config = dict(
    num_hidden_layers=14,
    hidden_size=160,
    num_attention_heads=5,
    num_key_value_heads=5,
    head_dim=32,
    intermediate_size=448,
    vocab_size=2048,
    hidden_act='swiglu',
    norm='rmsnorm',
    norm_place='pre',
    norm_eps=1e-06,
    positions='rope',
    rope_theta=17700.0,
    rope_fraction=0.75,
    qk_norm=False,
    attn_scale=0.177,
    bias='none',
    tie_word_embeddings=False,
    parallel_block=False,
    init='uniform',
    init_std_qkv=0.0353,
    init_std_o=0.0,
    init_std_up=0.0353,
    init_std_down=0.0,
    optimizer='adam_variant',
    learning_rate=0.00125,
    beta1=0.9,
    beta2=0.98,
    weight_decay=0.04,
    lr_head=0.00384,
    max_grad_norm=1.0,
    warmup_steps=423,
    schedule='wsd',
    decay_fraction=0.661,
    decay_shape='pow',
    final_lr_fraction=0.05,
    batch_tokens=8192,
    max_seq_len=512,
    doc_mask=False,
    train_tokens=121500000,
    max_steps=14832,
    dataset='wikipedia_en',
)
MLP neurons of a small language model. Each row is named by its layer, matrix (gate and up: input weights) and neuron, and shows model dimensions 96-159. Each number is 50 + 10 x the weight over its row's rms, rounded and kept within 0 to 99. A neuron's up and down rows have the sign that makes its largest values positive.
A block is one neuron, or neurons of one layer that tend to fire together. Before each block is what it responds to, as a language model described it from the Wikipedia text at the highest values.

Description: Mid-word completion pieces. Later word pieces finishing an oddly split word (betwe-en, sp-ent, howe-ver, O'B-ri-en), plus a sentence-opening It or And after a period.
L7.gate53:54 47 51 40 37 53 63 43 65 55 47 32 56 32 43 50 27 52 60 64 49 59 43 49 59 54 68 71 49 49 39 46 47 38 41 46 68 45 37 55 62 53 54 47 62 43 47 52 48 45 52 69 37 72 38 51 48 67 46 48 41 53 45 47
L7.up53:64 50 60 45 54 29 49 46 63 51 44 52 53 40 51 52 55 39 44 57 34 51 47 50 64 41 38 57 64 46 50 45 34 52 43 46 56 42 46 58 57 43 48 55 56 37 44 49 69 63 47 71 27 59 61 51 56 45 55 59 48 50 47 47
L7.gate258:52 43 57 45 47 59 56 42 46 31 50 53 51 47 32 41 63 45 49 51 42 40 48 61 45 69 52 49 38 39 44 56 34 42 35 46 49 42 49 59 70 56 47 54 57 60 56 52 58 43 45 46 48 59 41 46 58 64 62 57 52 54 58 40
L7.up258:71 50 39 55 57 37 45 44 49 52 45 60 66 57 44 60 36 47 34 60 61 41 56 61 47 44 64 51 69 49 57 65 52 30 50 52 51 53 38 60 59 51 62 48 69 55 49 48 52 42 52 59 56 29 45 36 73 47 39 66 39 54 46 44
L7.gate349:48 47 58 56 37 37 40 42 51 44 38 50 56 35 39 24 40 46 62 45 55 68 45 44 57 35 70 51 33 45 36 24 47 41 44 52 50 60 45 68 49 46 49 60 50 60 50 52 53 44 55 46 42 41 52 52 50 45 55 65 55 68 49 46
L7.up349:60 36 37 24 44 58 55 49 28 51 60 59 52 70 42 65 59 48 51 62 38 36 75 59 57 68 52 40 48 37 45 55 67 35 41 45 45 58 36 46 52 45 53 47 61 49 47 48 47 52 67 42 47 40 39 61 51 51 47 45 62 37 38 51
L7.gate395:56 45 39 56 42 45 51 66 56 54 60 49 60 72 18 53 47 56 61 39 40 35 19 51 45 75 63 53 53 48 53 56 36 60 52 50 46 47 52 50 54 35 56 33 39 33 58 63 50 49 53 42 59 68 52 41 41 61 50 49 55 49 51 51
L7.up395:54 47 59 58 43 63 51 49 68 34 69 50 47 50 36 54 53 52 57 61 53 53 40 48 61 67 44 48 61 34 36 71 54 43 64 40 32 56 52 61 47 60 52 76 44 52 69 26 33 48 58 43 53 48 50 26 51 48 45 52 55 43 52 49

Description: Mid-word fragment pieces. Short word-piece tokens split out from inside a longer word, often just after its first piece, such as s in Di-s-patching, la in En-la-i, am in ex-am-ined.
L7.gate58:40 44 49 55 52 44 44 51 36 60 29 47 41 42 48 40 40 39 55 24 32 49 64 62 46 58 48 48 46 59 34 41 47 70 46 55 35 46 44 54 54 48 37 48 47 36 43 41 72 44 50 71 43 46 41 46 40 51 55 41 65 57 34 38
L7.up58:27 46 45 52 55 41 31 49 49 58 49 58 57 38 44 40 32 51 64 31 46 54 55 33 49 49 40 48 49 53 52 54 50 63 57 76 59 41 63 41 45 47 39 50 31 42 37 46 71 43 34 44 63 66 36 44 40 39 61 45 54 46 60 70
L7.gate148:55 45 37 59 58 78 63 62 52 50 48 47 65 53 44 43 46 58 36 45 48 51 61 38 58 37 56 46 54 49 30 61 29 57 48 47 62 45 59 50 36 60 46 39 44 47 37 48 51 48 45 39 43 42 23 57 42 41 50 48 70 63 43 53
L7.up148:55 54 66 47 48 37 38 38 68 58 52 55 56 50 48 49 36 34 58 52 53 40 50 45 46 50 42 51 64 57 44 43 49 59 47 59 56 63 47 47 55 49 43 59 36 59 32 34 67 63 30 74 31 52 47 30 41 59 30 60 65 63 49 39
L7.gate241:44 39 43 58 45 59 57 59 43 40 27 49 35 33 50 48 41 49 74 38 65 52 42 63 48 66 48 54 37 43 65 51 42 47 42 45 60 33 36 42 75 74 47 52 47 56 46 46 47 45 44 46 40 70 43 53 43 56 51 32 56 54 34 49
L7.up241:42 47 35 48 45 37 55 47 48 37 44 61 55 43 46 66 47 25 38 59 60 51 41 56 59 45 55 59 44 58 49 57 44 45 53 41 59 60 61 52 54 86 47 33 30 54 40 55 38 67 50 53 50 60 57 56 35 41 48 41 48 68 39 29
L7.gate332:61 53 50 66 50 58 54 61 55 51 57 60 58 45 22 38 57 60 66 46 48 64 52 51 65 45 60 48 42 50 40 63 47 50 64 50 67 48 60 47 45 58 42 57 49 65 50 62 35 44 52 59 43 49 28 36 50 64 55 66 42 50 57 54
L7.up332:30 23 39 62 44 62 51 56 65 41 51 32 50 52 40 42 53 40 49 48 64 70 53 42 57 41 49 63 51 59 52 63 42 49 50 60 46 59 36 77 54 61 32 32 57 50 48 50 56 52 53 56 38 38 35 55 44 71 58 52 31 50 62 57

Description: Sentence-opening function words. The first word after a sentence's subject or opening, such as the verb was/is after a biography's name and dates, or openers like In, It, During, By.
L10.gate7:54 56 55 42 51 66 43 49 80 52 25 55 47 55 54 46 43 40 45 50 48 49 56 54 43 50 47 29 51 50 53 46 40 40 43 53 43 43 37 63 47 46 52 53 71 58 39 45 69 51 65 50 37 88 37 52 50 70 46 61 35 48 34 48
L10.up7:56 49 48 58 55 44 44 41 59 53 52 53 54 30 49 70 29 61 48 47 58 50 55 37 66 51 58 39 62 34 31 42 49 57 53 71 59 57 59 70 65 45 55 42 44 53 27 49 47 63 40 38 58 66 31 45 50 58 42 33 59 49 54 55
L10.gate70:62 33 40 55 35 49 44 46 33 57 63 59 52 46 32 65 55 45 61 46 45 40 64 51 61 59 55 57 52 42 50 48 48 53 33 42 41 43 34 54 59 46 51 70 50 38 48 66 47 65 39 45 44 29 38 51 31 61 51 50 54 65 56 52
L10.up70:50 37 40 37 41 73 47 38 67 58 56 59 54 60 55 60 57 50 55 69 46 34 68 50 58 57 49 29 59 34 35 46 35 59 44 42 48 48 42 45 41 50 46 48 42 49 59 52 52 63 50 38 34 38 31 41 65 52 56 58 55 62 48 54
L10.gate115:48 42 45 60 50 60 46 60 56 59 58 47 66 38 35 40 45 36 36 50 48 50 50 53 55 51 53 22 64 46 52 42 57 37 65 35 62 55 51 47 75 69 60 49 36 36 72 50 55 57 63 54 45 50 39 36 33 58 39 65 58 48 41 55
L10.up115:34 51 48 59 44 59 45 42 53 50 48 62 43 63 43 51 41 45 52 59 50 40 54 43 51 64 48 58 46 48 47 43 52 36 55 32 65 44 61 50 54 45 39 36 32 49 48 46 64 67 61 35 53 23 29 70 63 46 44 45 71 39 61 54
L10.gate150:53 42 56 57 48 51 48 63 32 48 52 58 65 56 29 49 46 45 55 59 57 50 49 64 65 58 49 45 72 44 47 47 58 53 49 38 39 55 43 57 62 37 46 29 57 58 47 53 52 39 66 58 48 54 46 42 57 48 44 72 51 37 58 67
L10.up150:59 52 43 72 59 52 35 36 46 46 42 62 48 44 64 59 31 55 62 46 40 62 66 42 69 43 42 64 65 50 29 36 52 34 51 42 41 61 44 37 55 48 62 53 32 62 55 46 43 63 61 37 49 50 52 52 56 52 52 56 64 42 40 46
L10.gate189:74 51 39 64 56 44 54 44 50 55 56 50 70 67 49 52 55 49 64 52 37 43 49 59 52 40 75 50 53 41 37 38 53 46 51 41 67 52 46 62 69 44 43 45 54 54 61 68 44 21 49 51 57 39 41 47 39 63 55 40 49 44 44 44
L10.up189:72 62 44 39 49 58 53 54 59 48 53 40 61 48 54 55 51 48 53 54 53 32 35 69 37 38 54 45 57 42 54 37 48 50 58 47 43 50 53 40 48 62 29 35 40 55 65 46 40 50 49 55 56 39 63 67 21 50 56 54 80 53 61 47
L10.gate218:64 47 40 53 50 58 45 57 59 45 46 62 52 51 46 50 46 50 40 37 50 64 61 54 46 50 42 69 59 51 36 31 49 44 48 45 35 73 56 47 53 59 46 58 66 48 39 55 63 32 27 60 25 53 44 61 37 65 41 57 59 40 35 51
L10.up218:59 64 41 78 62 55 34 61 48 40 56 55 58 32 41 53 38 51 49 64 52 55 37 50 63 54 42 50 49 51 52 54 56 27 63 46 73 54 56 45 55 40 63 71 43 62 29 54 50 43 62 53 63 64 58 50 41 42 46 41 47 44 34 64
L10.gate243:60 53 51 42 42 51 52 53 57 51 48 45 53 52 43 42 50 55 52 59 50 28 56 63 50 61 51 44 51 45 48 58 50 51 58 24 62 51 41 48 60 36 41 70 68 57 67 49 49 42 51 43 52 44 35 48 52 56 47 51 60 60 59 37
L10.up243:46 52 57 52 45 40 62 52 53 63 46 52 42 66 31 22 44 51 48 61 53 61 48 45 48 46 59 47 44 51 42 47 52 41 65 60 46 52 54 59 34 49 49 60 43 41 70 55 48 40 50 59 49 44 42 45 32 49 56 57 61 41 60 68
L10.gate325:50 36 43 57 49 36 50 54 75 53 66 50 47 38 52 53 36 52 20 57 40 46 47 56 58 62 49 53 65 38 42 53 39 51 62 54 41 55 30 56 48 61 64 46 46 37 75 51 56 56 56 57 72 52 59 57 43 37 55 48 35 47 43 43
L10.up325:42 56 64 64 58 39 51 52 64 43 63 43 50 58 63 47 51 51 71 58 45 51 66 44 54 51 44 52 53 50 50 47 42 31 35 39 57 41 54 35 44 48 48 45 60 51 50 41 51 66 63 52 60 33 44 32 68 58 57 36 61 51 57 60

Description: Table separators, mid-word pieces. Fires mainly on "|" separators right after numbers in wiki data tables (climate, sports standings), and on mid-word fragments such as res-ol-ution, trum-pe-t, hydr-ide.
L10.gate75:43 54 46 56 43 53 58 35 42 56 50 49 43 52 49 51 67 49 50 39 33 41 43 48 55 54 55 61 44 60 57 51 40 61 57 41 60 34 50 46 47 49 46 37 49 51 38 56 58 45 37 65 53 38 44 45 60 32 45 53 58 61 54 51
L10.up75:43 37 55 53 61 61 48 38 48 41 50 56 50 71 45 39 35 56 52 33 50 58 55 52 42 55 52 48 64 59 32 51 51 35 36 51 42 61 54 53 62 30 60 72 58 48 37 42 69 54 43 37 58 58 30 42 56 38 43 43 46 46 53 50
L10.gate221:53 41 55 61 42 66 55 44 35 54 59 44 49 55 48 36 50 44 28 62 39 19 46 56 77 41 46 41 55 54 72 62 44 65 51 46 52 40 62 48 56 66 35 51 59 71 50 43 39 47 63 48 58 47 41 49 47 39 52 46 54 64 50 43
L10.up221:46 40 61 45 56 49 42 37 51 40 52 29 46 59 53 48 45 37 25 41 39 52 55 32 55 58 64 54 59 47 54 36 65 70 44 37 48 52 52 53 43 46 53 43 37 62 38 58 63 48 56 38 54 36 31 51 29 71 49 44 29 39 50 53
L10.gate252:46 41 53 56 27 59 72 37 58 48 44 68 43 37 34 46 32 38 50 50 23 33 62 62 58 58 49 59 48 62 49 50 59 39 51 42 47 55 61 60 51 42 50 47 49 51 53 59 67 56 58 53 46 47 52 59 51 52 57 39 41 66 46 58
L10.up252:27 50 39 54 51 72 37 51 41 53 42 46 44 41 41 35 72 43 54 46 57 60 28 57 59 55 54 78 61 58 56 58 58 40 59 51 58 45 55 51 44 55 52 44 59 46 70 44 49 55 51 62 64 59 42 56 54 45 51 54 45 43 37 54
L10.gate291:48 28 41 64 35 46 38 63 60 56 60 52 55 37 55 50 46 61 31 58 56 43 58 56 56 54 37 41 49 39 56 63 55 29 67 60 55 57 67 58 47 35 45 47 49 49 60 60 57 44 45 58 61 43 68 45 51 35 48 63 40 57 51 36
L10.up291:55 47 63 41 33 51 61 64 67 34 46 34 70 57 66 34 41 59 54 52 56 49 51 34 56 53 30 67 81 64 63 67 49 33 39 66 53 28 65 29 54 39 56 44 41 53 55 52 54 54 62 45 56 53 38 59 63 50 39 45 42 37 62 39
L10.gate312:41 38 43 51 38 64 65 44 45 57 47 39 53 56 40 40 62 35 56 50 41 60 43 43 37 69 38 43 62 56 33 45 46 66 76 50 49 42 60 57 47 34 45 43 45 47 54 29 26 30 52 43 41 40 62 69 55 61 44 55 57 57 41 57
L10.up312:54 46 48 41 49 43 48 57 53 28 59 35 55 50 59 46 49 45 43 45 29 49 49 63 48 59 51 46 44 74 52 52 43 41 45 42 46 42 61 54 56 55 52 41 45 41 46 63 64 44 31 40 52 45 53 58 49 48 39 54 34 33 66 67
L10.gate363:62 32 54 52 40 59 63 43 44 44 52 55 60 61 34 47 44 50 47 57 32 60 39 46 45 72 53 55 55 48 47 30 54 39 41 47 60 53 68 36 50 54 38 47 71 44 55 48 44 43 46 67 59 48 55 53 58 29 43 53 44 66 35 55
L10.up363:55 47 54 50 48 52 46 52 48 45 52 34 61 48 45 41 42 63 59 51 36 39 39 64 71 61 41 52 52 57 56 52 66 42 58 58 76 41 40 49 39 41 64 49 54 51 50 40 66 48 53 53 65 59 44 56 53 53 42 74 48 60 56 47
L10.gate410:49 66 64 70 54 60 59 47 50 63 50 34 37 54 37 65 51 41 50 54 52 49 56 65 61 49 40 47 40 50 32 46 52 47 46 48 36 52 66 36 58 55 52 68 56 44 73 57 40 41 65 61 64 35 40 59 70 49 50 56 54 61 51 57
L10.up410:50 36 49 60 50 51 53 55 63 37 74 46 40 67 45 65 32 49 58 48 37 47 52 50 44 49 53 36 64 68 41 26 50 65 43 34 58 48 48 56 55 40 41 39 51 55 57 63 42 74 38 49 53 49 35 50 60 61 60 57 40 59 52 67
L10.gate412:63 37 65 58 47 70 41 46 58 64 51 46 55 65 60 32 53 43 62 41 45 42 57 71 54 44 49 52 59 56 55 50 59 57 60 35 48 48 32 57 57 33 51 68 52 39 59 44 64 49 61 57 73 44 47 46 56 57 42 50 43 53 46 53
L10.up412:45 52 67 27 30 65 72 53 40 30 65 54 36 46 46 43 33 46 44 50 55 43 33 50 44 50 37 50 43 48 50 36 77 36 62 45 41 46 55 59 40 36 52 42 45 40 52 55 39 55 51 39 54 50 53 49 51 31 44 61 57 53 56 61

Description: Sentence-initial function words. Capitalized first words of a new sentence, mostly after a period or line break, such as The, In, He, Her.
L2.gate181:61 29 43 56 43 41 79 60 44 50 38 68 61 41 46 49 50 43 50 49 52 47 52 52 45 57 63 53 45 19 47 40 58 50 50 33 37 42 54 53 39 50 40 34 57 55 60 55 50 41 50 70 49 45 39 44 20 45 53 44 41 49 57 34
L2.up181:78 46 48 52 61 47 40 40 18 45 52 60 39 52 46 65 46 47 42 65 49 52 56 50 44 33 54 57 51 32 48 48 50 56 43 38 42 37 54 52 48 61 54 65 33 51 63 69 61 58 48 57 45 45 56 58 34 40 46 47 47 09 57 38
L2.gate277:59 38 61 65 34 57 40 47 61 39 64 64 39 41 42 63 49 45 48 39 42 61 43 55 66 41 52 52 50 51 46 53 52 50 62 38 51 44 48 46 55 72 63 60 48 50 56 51 50 38 46 74 54 50 44 51 56 68 45 44 60 44 55 50
L2.up277:57 41 56 66 41 53 41 34 62 51 43 64 41 43 50 59 41 47 47 27 39 57 58 45 52 38 63 50 55 40 50 55 45 50 43 47 50 37 43 46 54 80 56 55 67 61 54 58 55 51 49 75 54 53 24 31 49 65 45 43 52 48 45 57

Description: Final s of "across". Fires on the final "s" of "across" split as acros+s, before a place or "the country/nation"; weaker on other mid-word pieces like anesthe-s-ia, bas-s-ist, analy-s-is.
L10.gate30:42 52 43 56 37 50 70 68 62 36 59 33 62 42 55 47 37 57 45 54 43 48 57 45 44 31 51 52 57 42 36 50 48 55 36 44 48 54 36 64 47 29 51 51 48 53 41 48 65 37 60 36 55 51 39 40 43 48 51 41 53 52 29 53
L10.up30:58 54 48 37 46 35 66 66 65 50 49 53 49 49 70 69 41 50 51 72 52 23 48 54 48 54 50 47 48 49 48 42 55 64 49 55 36 45 36 41 49 54 46 72 57 65 39 43 59 52 26 59 41 38 56 45 48 54 51 43 33 61 54 44
L10.gate100:54 57 40 40 40 43 66 54 61 34 78 51 43 47 66 57 45 62 63 31 46 46 47 32 45 46 53 38 47 61 46 46 53 53 55 51 53 55 43 45 47 43 45 23 33 61 50 34 44 47 43 63 50 39 44 54 44 48 43 45 50 65 59 39
L10.up100:71 58 44 51 47 40 56 29 68 32 60 53 57 51 49 56 33 50 59 58 53 53 57 51 27 47 47 55 43 39 53 64 57 48 35 49 70 57 62 43 27 37 36 53 42 51 36 42 63 63 62 54 64 54 45 32 48 61 56 42 54 50 55 53
L10.gate124:43 48 40 67 51 69 50 47 53 54 49 49 37 48 50 51 49 50 59 39 71 52 40 62 55 53 55 49 51 43 46 50 25 38 49 44 68 55 49 56 76 59 44 39 55 66 64 62 56 33 48 57 54 58 49 29 40 60 44 49 44 68 42 54
L10.up124:42 45 45 52 42 47 34 48 65 56 43 48 27 28 63 57 54 42 60 41 57 55 39 39 42 37 47 45 65 46 65 37 42 51 50 47 63 55 47 46 43 61 52 60 37 47 41 32 45 49 49 49 51 45 34 30 44 71 52 49 38 61 57 56
L10.gate259:45 45 41 52 24 45 63 59 71 38 54 33 48 54 55 59 42 46 55 54 45 56 42 39 41 62 55 52 41 65 44 42 45 50 35 47 50 57 39 46 60 57 41 50 55 56 56 49 53 48 68 58 43 52 56 39 67 68 61 42 36 61 47 53
L10.up259:31 48 53 66 54 47 64 52 56 49 60 46 46 47 60 38 49 58 47 34 50 65 59 62 59 52 44 57 43 43 47 31 58 53 41 47 58 48 42 43 33 42 37 63 66 49 31 35 38 54 55 47 47 51 55 52 62 49 46 35 30 43 45 65
L10.gate289:51 49 41 42 46 44 48 52 61 42 63 35 35 48 40 68 33 51 65 39 36 50 51 40 53 56 58 42 40 33 51 44 29 43 51 46 32 51 48 38 69 58 23 47 42 54 40 37 43 33 45 47 45 26 43 40 51 48 37 40 55 45 29 52
L10.up289:31 58 49 46 61 58 43 36 51 50 37 46 51 56 41 45 44 62 49 57 57 52 54 50 65 58 52 61 32 52 38 52 29 61 51 66 58 39 53 55 42 59 47 53 57 33 44 38 46 59 57 53 54 61 55 48 63 57 41 55 40 51 48 48
L10.gate328:53 42 45 45 42 38 54 55 70 51 52 49 40 39 48 44 44 70 51 70 67 62 40 56 62 52 56 34 35 48 34 31 54 63 43 54 68 62 41 57 51 54 30 47 53 64 38 26 38 51 50 61 51 50 37 37 47 65 38 58 46 67 44 43
L10.up328:58 52 47 40 44 52 58 44 35 49 40 47 40 40 60 63 46 43 46 51 57 58 52 47 55 35 57 43 61 56 59 51 53 33 49 59 32 45 31 37 56 69 56 59 39 45 50 40 63 46 62 40 46 37 35 49 55 51 62 43 64 44 73 51
L10.gate371:59 43 39 54 42 63 29 59 61 60 64 39 41 53 43 39 43 58 65 47 37 58 60 52 65 54 44 44 43 51 40 58 55 52 41 54 52 68 56 54 60 54 44 47 47 49 50 38 54 44 48 69 33 40 51 46 33 48 34 62 46 66 58 66
L10.up371:55 55 51 49 36 44 44 50 46 57 47 41 43 48 61 37 52 54 58 48 50 46 69 35 66 62 59 39 65 46 48 53 60 66 53 53 69 56 57 58 60 47 50 58 54 45 47 38 56 57 58 44 37 53 43 48 51 36 42 45 40 79 62 70
L10.gate430:57 57 51 52 55 61 54 42 62 60 52 54 61 26 50 23 46 66 72 41 53 62 52 54 66 49 64 50 59 59 36 53 38 34 44 52 52 55 44 59 53 39 41 55 54 55 42 32 57 62 40 49 52 66 45 53 52 41 41 56 62 56 51 52
L10.up430:57 52 37 48 66 33 61 58 72 75 62 46 43 57 58 53 44 59 54 68 51 54 42 75 47 51 59 53 50 59 54 66 61 47 44 35 39 54 49 44 61 47 57 56 70 55 44 48 53 48 56 53 54 35 52 49 44 46 37 73 53 45 48 30

Description: Mid-word name fragments. Second or inner subword pieces of capitalized proper nouns split into fragments, like Ys-g-ol, T-ig-ers, H-am-burg, L-ong Beach; also table cell pipes.
L7.gate18:58 53 45 42 43 45 47 37 46 44 40 36 57 65 41 48 57 57 40 42 42 41 49 65 58 81 66 41 53 52 50 61 53 64 43 42 67 43 49 57 50 52 46 34 38 38 57 53 36 54 46 53 42 53 65 41 43 52 44 38 49 72 61 36
L7.up18:57 57 37 44 39 45 46 38 51 51 52 53 28 49 43 60 51 62 41 39 51 40 56 33 57 50 51 47 50 53 54 56 53 52 42 51 40 54 68 58 53 46 46 57 46 53 68 61 59 59 60 37 46 49 47 71 44 55 48 55 49 60 62 54
L7.gate128:70 28 35 62 31 60 67 52 46 39 54 53 52 42 41 50 56 49 37 35 43 45 50 34 50 58 68 49 53 49 54 55 45 44 63 56 43 53 56 61 49 50 49 50 54 45 62 48 54 46 58 55 48 59 47 43 30 50 54 47 66 52 45 61
L7.up128:40 55 44 53 41 69 46 46 32 35 41 51 58 58 51 49 49 47 47 71 47 43 61 54 41 65 48 63 35 70 52 48 65 53 38 52 41 51 39 50 51 52 37 39 33 58 41 52 50 59 20 48 40 59 44 59 50 64 45 49 39 54 60 52
L7.gate313:48 34 42 54 51 54 39 53 50 31 49 41 59 45 49 47 52 61 43 39 40 23 50 59 47 43 55 62 62 48 42 51 55 58 54 46 39 33 49 51 40 38 39 41 49 48 51 52 58 43 52 57 42 35 66 49 36 61 40 54 39 69 41 57
L7.up313:58 38 48 73 50 51 39 29 51 41 46 41 56 32 54 65 58 64 42 49 38 40 58 62 35 51 38 55 60 57 48 59 62 44 65 57 52 44 48 44 46 43 53 44 40 56 53 57 62 45 26 52 43 46 39 45 49 44 45 67 55 54 47 64
L7.gate339:46 24 44 60 51 55 37 57 46 34 61 53 43 37 44 37 56 53 26 34 34 49 35 53 57 73 49 48 37 42 53 60 72 56 50 46 54 56 48 55 60 67 45 42 48 40 53 39 61 36 51 55 51 50 32 49 36 66 37 59 35 58 65 61
L7.up339:42 57 64 46 46 46 34 63 46 31 43 58 41 39 40 60 49 50 49 42 50 61 61 64 50 50 45 52 34 73 62 54 43 59 53 58 54 34 35 51 47 40 50 59 61 53 41 64 47 47 52 54 35 47 49 45 43 43 42 40 60 58 73 36

Description: "al" subword token. The word piece "al" inside a word, mostly the adjective suffix (commercial, financial, vocal) but also al-ign, al-most, qu-al-ifiers.
L2.gate37:51 51 50 64 51 55 50 50 45 34 48 48 48 49 83 49 77 51 47 48 68 46 53 45 71 49 48 33 59 49 41 49 45 59 44 51 49 50 64 62 37 61 52 51 41 56 48 51 40 51 52 54 51 81 54 49 49 49 51 50 52 50 62 48
L2.up37:50 48 51 36 49 74 48 51 48 74 49 49 49 53 66 50 68 51 55 51 65 44 52 34 27 49 51 60 74 51 44 48 58 69 91 49 46 52 40 82 59 49 51 51 49 54 46 51 40 51 70 47 50 35 48 47 49 52 48 48 62 49 45 47
L2.gate159:50 51 47 69 49 37 50 50 50 50 54 48 50 48 54 50 71 52 39 50 40 45 61 47 26 50 48 26 43 50 43 49 59 57 72 48 49 49 70 65 48 52 49 49 54 58 46 51 44 49 36 50 52 64 54 50 51 54 49 48 48 51 53 49
L2.up159:50 49 46 36 51 39 51 49 52 75 48 49 45 52 40 49 15 47 45 49 56 53 93 52 38 52 54 59 74 54 39 49 47 30 78 49 45 50 47 29 51 45 53 51 50 30 43 50 57 50 34 47 55 62 48 52 50 48 48 51 47 51 47 51

Description: Heading closing markers. Closing ==, ===, or ==== after Wikipedia section titles, e.g. ===Community===, ==Awards==, plus table-row pipes and mid-sentence semicolons.
L2.gate380:49 49 51 35 50 60 49 50 53 69 54 50 50 53 37 49 54 48 58 52 45 57 55 57 52 51 49 48 20 50 55 51 52 52 79 49 51 49 41 43 44 40 51 49 55 51 45 52 41 50 38 50 52 51 49 50 53 52 49 50 45 50 44 48
L2.up380:45 49 48 59 49 63 51 48 49 35 51 50 51 52 63 50 58 54 22 46 62 52 58 22 56 50 49 81 61 49 68 50 56 67 63 48 48 49 50 47 54 45 48 49 45 26 50 51 53 50 50 54 52 50 57 45 49 46 47 51 53 51 57 49
L2.gate410:48 48 49 46 53 56 49 51 48 45 48 53 50 50 48 53 29 49 52 48 61 55 31 47 59 49 54 27 56 49 32 48 72 53 38 51 53 50 41 40 43 49 52 49 48 49 54 49 42 47 38 48 48 81 46 52 52 48 48 53 57 50 52 50
L2.up410:50 50 49 48 51 73 51 50 48 58 50 51 51 52 79 50 62 50 09 51 43 53 57 46 73 50 47 50 35 49 28 48 56 45 46 50 51 50 47 54 51 44 47 49 53 26 47 52 43 50 64 51 52 60 49 49 50 50 51 47 43 51 43 52